Part of a small language model's weights.
Size: 17 layers, width 224, vocabulary 8192.
Architecture: no biases in attention or MLP, tied embeddings.
Training: 519M tokens, 7923 steps.
MLP neurons of a small language model. Each row is named by its layer, matrix (up: input weights) and neuron, and shows model dimensions 0-223. Each number is 500 + 40 x the weight over its row's rms, rounded and kept within 0 to 999. Numbers have three digits each.
Before each neuron's rows, "fires in" lists the words (lower case) most often at its 100 highest values on Wikipedia text that the model never trained on.

fires in: "to", "a", "in", "as", "age"
L5.up149:486513487455521472461468476493590509441523531509542497449413499497530552547514475525499547498501528462550541509512483547522506472396471568495557428453453560556542512465501521485457514540458483495503485498448487512471419507465444472472501589452481537418474425525544501423516492489592522443493530623494444501525563456558531469449575484518432565478523544455459493466470498464502543534457494492494501501530502482539475470538482525452500526496529520519512513515525603409492495482609461515552494491526450520527509519447497471592490494422504519494473529452529547455496566482498487559555480534503455502498521592469538540500492464428527538507438526514437488492526517464504523490424

fires in: "to", "of", "from", "addition"
L7.up905:505546537467565506487511499493560475459529517546499533458474496520556475528527501465483486460543476447519572536485457477455512489484500457436498511513534450492517483497500513519490456472480454489475475514524392455530468580585530483478549498473552501437509555492491522491461545513545517472510460569536524492530586440508514490522536499455531540432519456517520499448600483466496440400493494478472506492480479438468466413501535421535505509519468418444548611537498505481481498489496477423532592475563452522523498611457567506509578426514502517521445512480475451515500508484477519489537506486526493480528525516480465461476593529451444568494482584492493381476510547441540517479560

fires in: "of", "as", "by"
L10.up966:466489524504486514416446465481431477516522543466493486533500481483555559522560462503499510501543503495554482507531415492463477483521509527428450421468497505531534531493550571530478516515498499478504502529459468514441492484510590514470513463461440516481575475512486540472503471499500527504520469437476491533485540501487482507469538562565473528483495470485541431501493538558550525423536364452496469500496521393488493461461506548520522458495620460481492590524493457484485422437493480499435486437532511420529506528490586414519513451365454514520475534515450467507518563427552479563506472543457493512580500531498416542509541482511473498501494500465498519424533515512475557485545

fires in: "on", "along", "at", "win", "near", "september"
L7.up1281:525476599508542420542535532458446477494509517544625549482467460484509491538496442504483504444456535461526529449489498452485472482505435528463500503477553507604509436540447541505515418593508465539448482582574559479561458570513456555499481511474439406545532469504465578439484537467586439432501443520536464519465462492458493498473549504482541530449501495462454473463477512517488498496487506466528515602492493443570425476490501559463586515464532554500476523476497501542515521528460524487473529459520443488492519475476520546545515488498533486477490479523502517470541522470392429482511515505472526508571532562455488485528480555455518545462454474532458479511525521531495439520529

fires in: "of", "near", "in", "on", "the", "along"
L10.up1015:529507487499559437520473447488484468490538509538538563520550455493526515452544515464528474484506576525528477502403442458507488520476556490377572452442485529507523427476397488507460508532538555488512477513533465442536512484485499565480464466538433550549448376519535488445525526524481493483463525482580485467465529508536524469583450505481509468457523546471529453496485508508488507498472506490500405462462538471557456512457508537490536492466488508470499449484527504506487471586455515519556531498559538446481499488393536487531565466504554546522493499478499572452462547472466531454565516535518448488511513516478506481508533596571490517610479543483529511520492608486475541569496

fires in: "and"
L5.up364:478509475423554573494474518471451485469535503575512525466441451460487541445498492496500529498489483472585485535487495560534462590495488505474578498492490538526508450468537502497616523539470528491540498461501496465496462481543461486511539500418556477508491512540450573496494507546469535492444511460498398493602447443488488469528500546464447511474572455549459492482461520537458445459506428502475491536419570505547440483502539464497519561463568510564471435553561472447525479517458477520514583522499483476520527529471439440460539446458515554507483533437508398522525468511541489455593524464533564534432510494539392474512527503477556515509462532495514467497499505480552489461523

fires in: "at", "to", "of"
L13.up611:529507433435507496516482506458417518535482481472558509481513593472461502489537478495487483458473418420467491527486472530514424530522492436435555540400464445453551555544445525491504483551461531527491490525528499489499440565488546514490502468472420539532518402480480518484428514489556515487480484564500453602496484450556491542448513511536500504482542568522455479496546535506492535501523512474531534472497547477547544478472518533527525434517609513502511496525500443440455488436484422461525541480427520410488513520474482468553488465485484521550418488552513471512503573450472502540520541476565479503566555477519481511513551512502469483514434570505441490531537578467528601544466

fires in: "which", "and", "it", "who", "based"
L7.up680:484517472487496485529526487524441510435548519522501441540531509432503523534513507434527513462512590461499546504459547429549428550536501540500539461422497445484573430494541516503596483544499540481494467552487465455504481455509500523482496474485471494500516519515472503605506516502497444493493507575498423500469535455574577512525490504561545399534497490461480488523509492547474513417503497475551417451469519518489524450490532530496472589467551481469466500465566538489464446518603471480427469512483534537517504489433525503550557573541514539522499559473547479454517543502471488392504521483451566489421465491507494501520578522420406552510499540481495561504514513429492449530510

fires in: "and", "but", "however"
L7.up890:468525486470560462483512428465506494443541469540465488521475454435506517494528464418529485428499507489536543475489517527547490504517431464544479516442479491533529492494487525501569584540473486547502470443536477474563482467524495450524521559468541511525533444571499486531543481513449502552442496517535378505573479344506452434531558507486458516437579497589453461503569527496466475480498421417506530509505470486542440517506552428512439484504573477479477430525513475495539493564467482559477528562547432486537505511477504433490537412470469587535519492482479491488457507505531452546555474554497572517500510474500450492520534550505510502518476465488480466462489500491558434535515

fires in: "and", "he", "who"
L7.up844:474509462501528531456454491531509541457501444476502461502469476440458512536491465517501540500492527482499636531569508491428484526463501509553540509594521443492497426514569480532566503493422521496508487475515502444529472465558487538468501533431515486566554487533448496469519515448479471535473439452454382504494534420499472467570521512573517476482600502515549463503616515555488513431480442561508511483486445477493493458458551499450511513479489450471457450484540465525438453504564478464498527549507534506521511536483459445441547510476479541519590580461532464463543539509518498495510504468420541506496514489517477480526606528484494501476485586492490475501485503430488508401550

fires in: "he", "with", "to", "on", "they", "in"
L10.up324:475495518516550514498468508513503489520538563452612511497458461456526544480479474511502524484508518486445483447501525567416427506446431545473553476526466547576517532503498496481454450558408494483492468477502473510520414499456480580461497441490451525476487473412500496463529482415506503497479495488426477506583576509579571469492452480512410508499479533542507456522580509540464442509492511424475463506533491448490542485446508593521504455504497522532489489551647494544435489591487502481431534514484522498516487536478457522506554480468480496413519537490475542531457526549500537544494561436537579527538470524483512489525509497486574499423516531468428505482488511468496496503475

fires in: "of", "that"
L8.up108:527486575447516525476496493449533516466523536500583538456460476500534521575451476485485456403536459480469437489499476549556474500492464509461488513593450486475494477569503483458543494521505487426493500570526475471501497499452577557492500465561509477447494436573463507511499499462496475510514513478476479518468629477523442528490416493491502511543494519498538484413580547516531538463555463424486478559489450496548524487569540459502487506476483491489468590503515571537477427507453462499448471484485543450518521491460494492551507487467525510443526560429498524393562518501492539449523596478560534499535493545468467443480559509478531527497570566436470554534560502553546543539496

fires in: "as", "and", "what", "it"
L13.up263:461541484466510515456493512516448484578564450533533454484530516498524577469482514425502552508507588423496551482530486474437461517458522488501508477485490498536446442419504546525570449507531513529523472482499509505518437552579589523459578538415491377511514526560486556507569535531511537500514454472498476517446528474494532497453541508515487469452521538505458459530495540508483433425481479510528443493493496489507594445447504543466539526490476510497492505518527523552493518593519448488463498495578580496508480470397478501439480465468520521481479582477536424423542520455494536465558488464502482502498497495530537535519511493439446514447581560434536452527518423451524537486509

fires in: "both", "between", "following", "during", "throughout"
L5.up1195:513454528458525546590394499507522528446532496577526522484498478471562485501549472412488517523504578484573455454446501458521508503427443441513545436496561480516536468529531434454506499558488521457439496465490428483513491474504522488511538540490509556464555447496503558521506471524530500497447468575555474523448526508548516471516516477530497489524510544473462489545569475487403449546528458438524508500501473518501490507562510524530488478466549398481504444484540534502563480492582520512457553459478512493548496606396527442459553538501549524502472531420488543434475458587525543530478570525479550539520499534506430484507527544478564530457483520498480522494492461505506554461584

fires in: "with"
L10.up398:511518552470466506454513551522439422532503481531473481487465538498451527512472520526487488544488559455496548550480458527503466482488487617520582501457491587522544536492479545476570500549480547499538502450510441481494498452488495478466535444403518523567443468540523487495536471455519513556493487483412468449544494501510500471477485587447454541500549507541499394522485462514551466510496542461603442538457558454457559502518568535466472476478514564410481457525569561490416492575590488454435506540540498432500524480460503399520518415473503496500534526489478480493506480478527444501553520420421518527461558504517484463482537528494540494495486574506487513496483528534508495503512

fires in: "the", "of", "many", "some", "8", "a"
L8.up207:465505444455522593507506491511408496434556512538509526523450543482510495569467487465522478385517498460532467510406487595519463569482471458541581500449520480583521439505528478526523486557425570455473455475531454474562479452459512456505528518491520563455555512467496508521562457510469434539430451558518499478619575488516444529480489515490498519532515535483459458516520482559488428493463536426502429531475546515524464527511521422527480483469585535469484549483530538465554499498550486486496541512466477443500491539424455460526509503458558532486510543452465463506485504531466477528483496470482458510511504568534491455527522503481499568480484536443497487463578521473581561537503

fires in: "with", "and", "one", "by", "he"
L7.up371:455513485493518515522402473510458514472545419531572531498521582490480508536464484471510523509527546501483479542485534548459495532539444554527522510448517543558510449516491523512538521578522526529452488445499428470499508473595485500523513442444481562514472499526485572482506440508522398498417577482458432503582519448552488437561462517584474521535503462524590458487530510533472429466439412452535508492473462493534496507524554493442438459485606422463532485456564459552527480563524529487517549549500572443474509585496505452478521496501469516459508483431456472476468446545524511525483515453509552507493494543502526426487499560511481515451517434505512528484504497464557462498500

fires in: "of", "all", "an", "some", "from", "six"
L5.up223:470505490440516520534499507496463504454517486502536549492465495519505530498535494496515453447524463483514460523525491456474450539553506513465590505413507480528480525491485525498568420510429503486561504440494504468445488510509465466489551511421443594419519468534535555571542498452522514468424486562555497480556521465506469508394443517530524521499479486442490451538537468497493474366515561482497456473467455456517422490476493598469532477485542451477526565486511513461523489476542438503466516511495562491576507635524518485526520474499490466534510574413506499546493512519527485492526546382403475500458494522510502440533539574467507499500544456518486436507495546517550501499560

fires in: "of", "that", "de", "in"
L5.up756:481482467458510572490477542470492530507528522525525514506532551461438522555585487503493457559398538496466494530435460508466464552506531489439577485565494462464491506526512507535551487489439502457458481489522477509462487481460522505515591465508462630377523493536493473488510524502510505453457465530543550536485525543485506462483419435494559539534510502544532475476479538541531418512520551432549397503474455483498529518511508408497465502516504528483511513494530584468530485564543508556462516454476551453486492499434443469571513464494525492489578528431493536496537545519480487509556617454383507519556521518530517523501526512474449433496485515517413514514510532476450531498472

fires in: "to", "with", "infectious", "for"
L8.up287:481528515453527577548474515541451543498525472469504473502470500489483496492430471497503465453516571450525556472472459504500457552506419504513488520536567530555539524509543544507537454523557463537508464378495513490501512615537561451500535494459523491514489520474555596528478514467453426502491510540523467463504490430533481473448544498495496549467456484545472450533586554519591520459482390495488528545493474443484550448533495509442488492472610453436485416456529501627448474524518465426532561506462494423461518498473450442471545463447488551479527480504501496530548494519514494529529485447434442496528499524452466467507499531501467587475484542500480489504460485471546468479503

fires in: "of", "during", "to", "on", "reverse"
L5.up1278:512504550485549490468531492464482556520511552543480508492423498517531450481478472533466547436453520501532519547469415545443505551471492536530529507461498470518516491493480498428566474487481443501441474431553510468506485569462533480474576524443529447451555541393590552485471516524500517460540499532546449463528568488512468532423530463431521578453532460432413480540536477546445537513517480496538497523458516516520459494495484496502560570522532510480562485448552536516555518436477474494493564490585446511525525452503480451538514461501500530438463485456533558514562478608483509438542498498534561510496521422480461480504561528430578592494486524508466474500502486494574456476517

fires in: "of", "both", "between", "sales"
L10.up1069:560485478484513542486498405477451540490518465454460509573527571434490474544481509516497539513513535520518508524439446444528520504494517517461553429411484554516494483530498516438482476478457513468511458469531487479511479507530547551434476453550503471499497438516435598512530472510450469597502529581530409500491527451530532483498463566474419443533553530449431472592544485507523488516508454500517400527471427540520560505524540508480431541462582424496527487521560492492522433538480506466427491479463498377460485517474500476500531474532493487485481490421468453469539475479578525494497523519560518504477503502529481503530481591484499517568488562491485572489543536451493559502492

fires in: "with"
L5.up1280:505453520490571521545420463507477503492540474546561477479493510445511466495494461491505508533513563490523400595494462502476453524504477472541508496472513533554511460514486526435521553512568524459505506456492529519486536533511508535527535481458473520487482487539552547529542548408493557559427483494565435547493497515564602480492572534510485541499542562526469492526478509520505506556514440484580464460453560541427547439535507470505438438498468498503507434519478485583476435544566510542526564515471545436474454512496494452451539447444518485525478502442460433474485539465469503553550510420451483477493526546529517514521494542560439453474533442483468414428507529436418551465476

fires in: "of", "named", "called", "shaped", "choke"
L8.up847:550467534475529475512573508476485447467511478499508572487551551434454489454467487502459427489486434489545595545500510485496500477594545465446545483514480490511499486542433502549493431488432532459491489514552445486403506527516512489575536430526411524555504513486547486435530429459512480473486564492532505508490543504602512474480509472501504480574501522509521491497484485539491462466567503492463481552485568502474450489578477421543471548451466498439539480433493498497553467533545399474500551467496578477515521461479555523517544440533492513500522472486454481496547532500462541546512517404453464523510516552518502431540497488547520546456450551506458378482538552531479537484568

fires in: "from", "w", "of", "named"
L7.up639:500455521467585453448539508478436412534532478596538559480433530495562526556520452526459485442478453516491532524393481567500486505492502498509463487481491557567563519509448521440468521496469465533507451460538470482472449516587565474465546474507456504540489450474490569499545494489477532520479474560477443490533516492569511429463456516466507463421543479452505475525566496495458426534550462430488440531489495539418384438486511518543497501514525478483517444513542508473525479517577531416534481471525493486508497507474569471487560476505537496528497510497496538515534570468428485525591516485530605508501521530435443461509522539454542519541468497510578462503531539499533523459511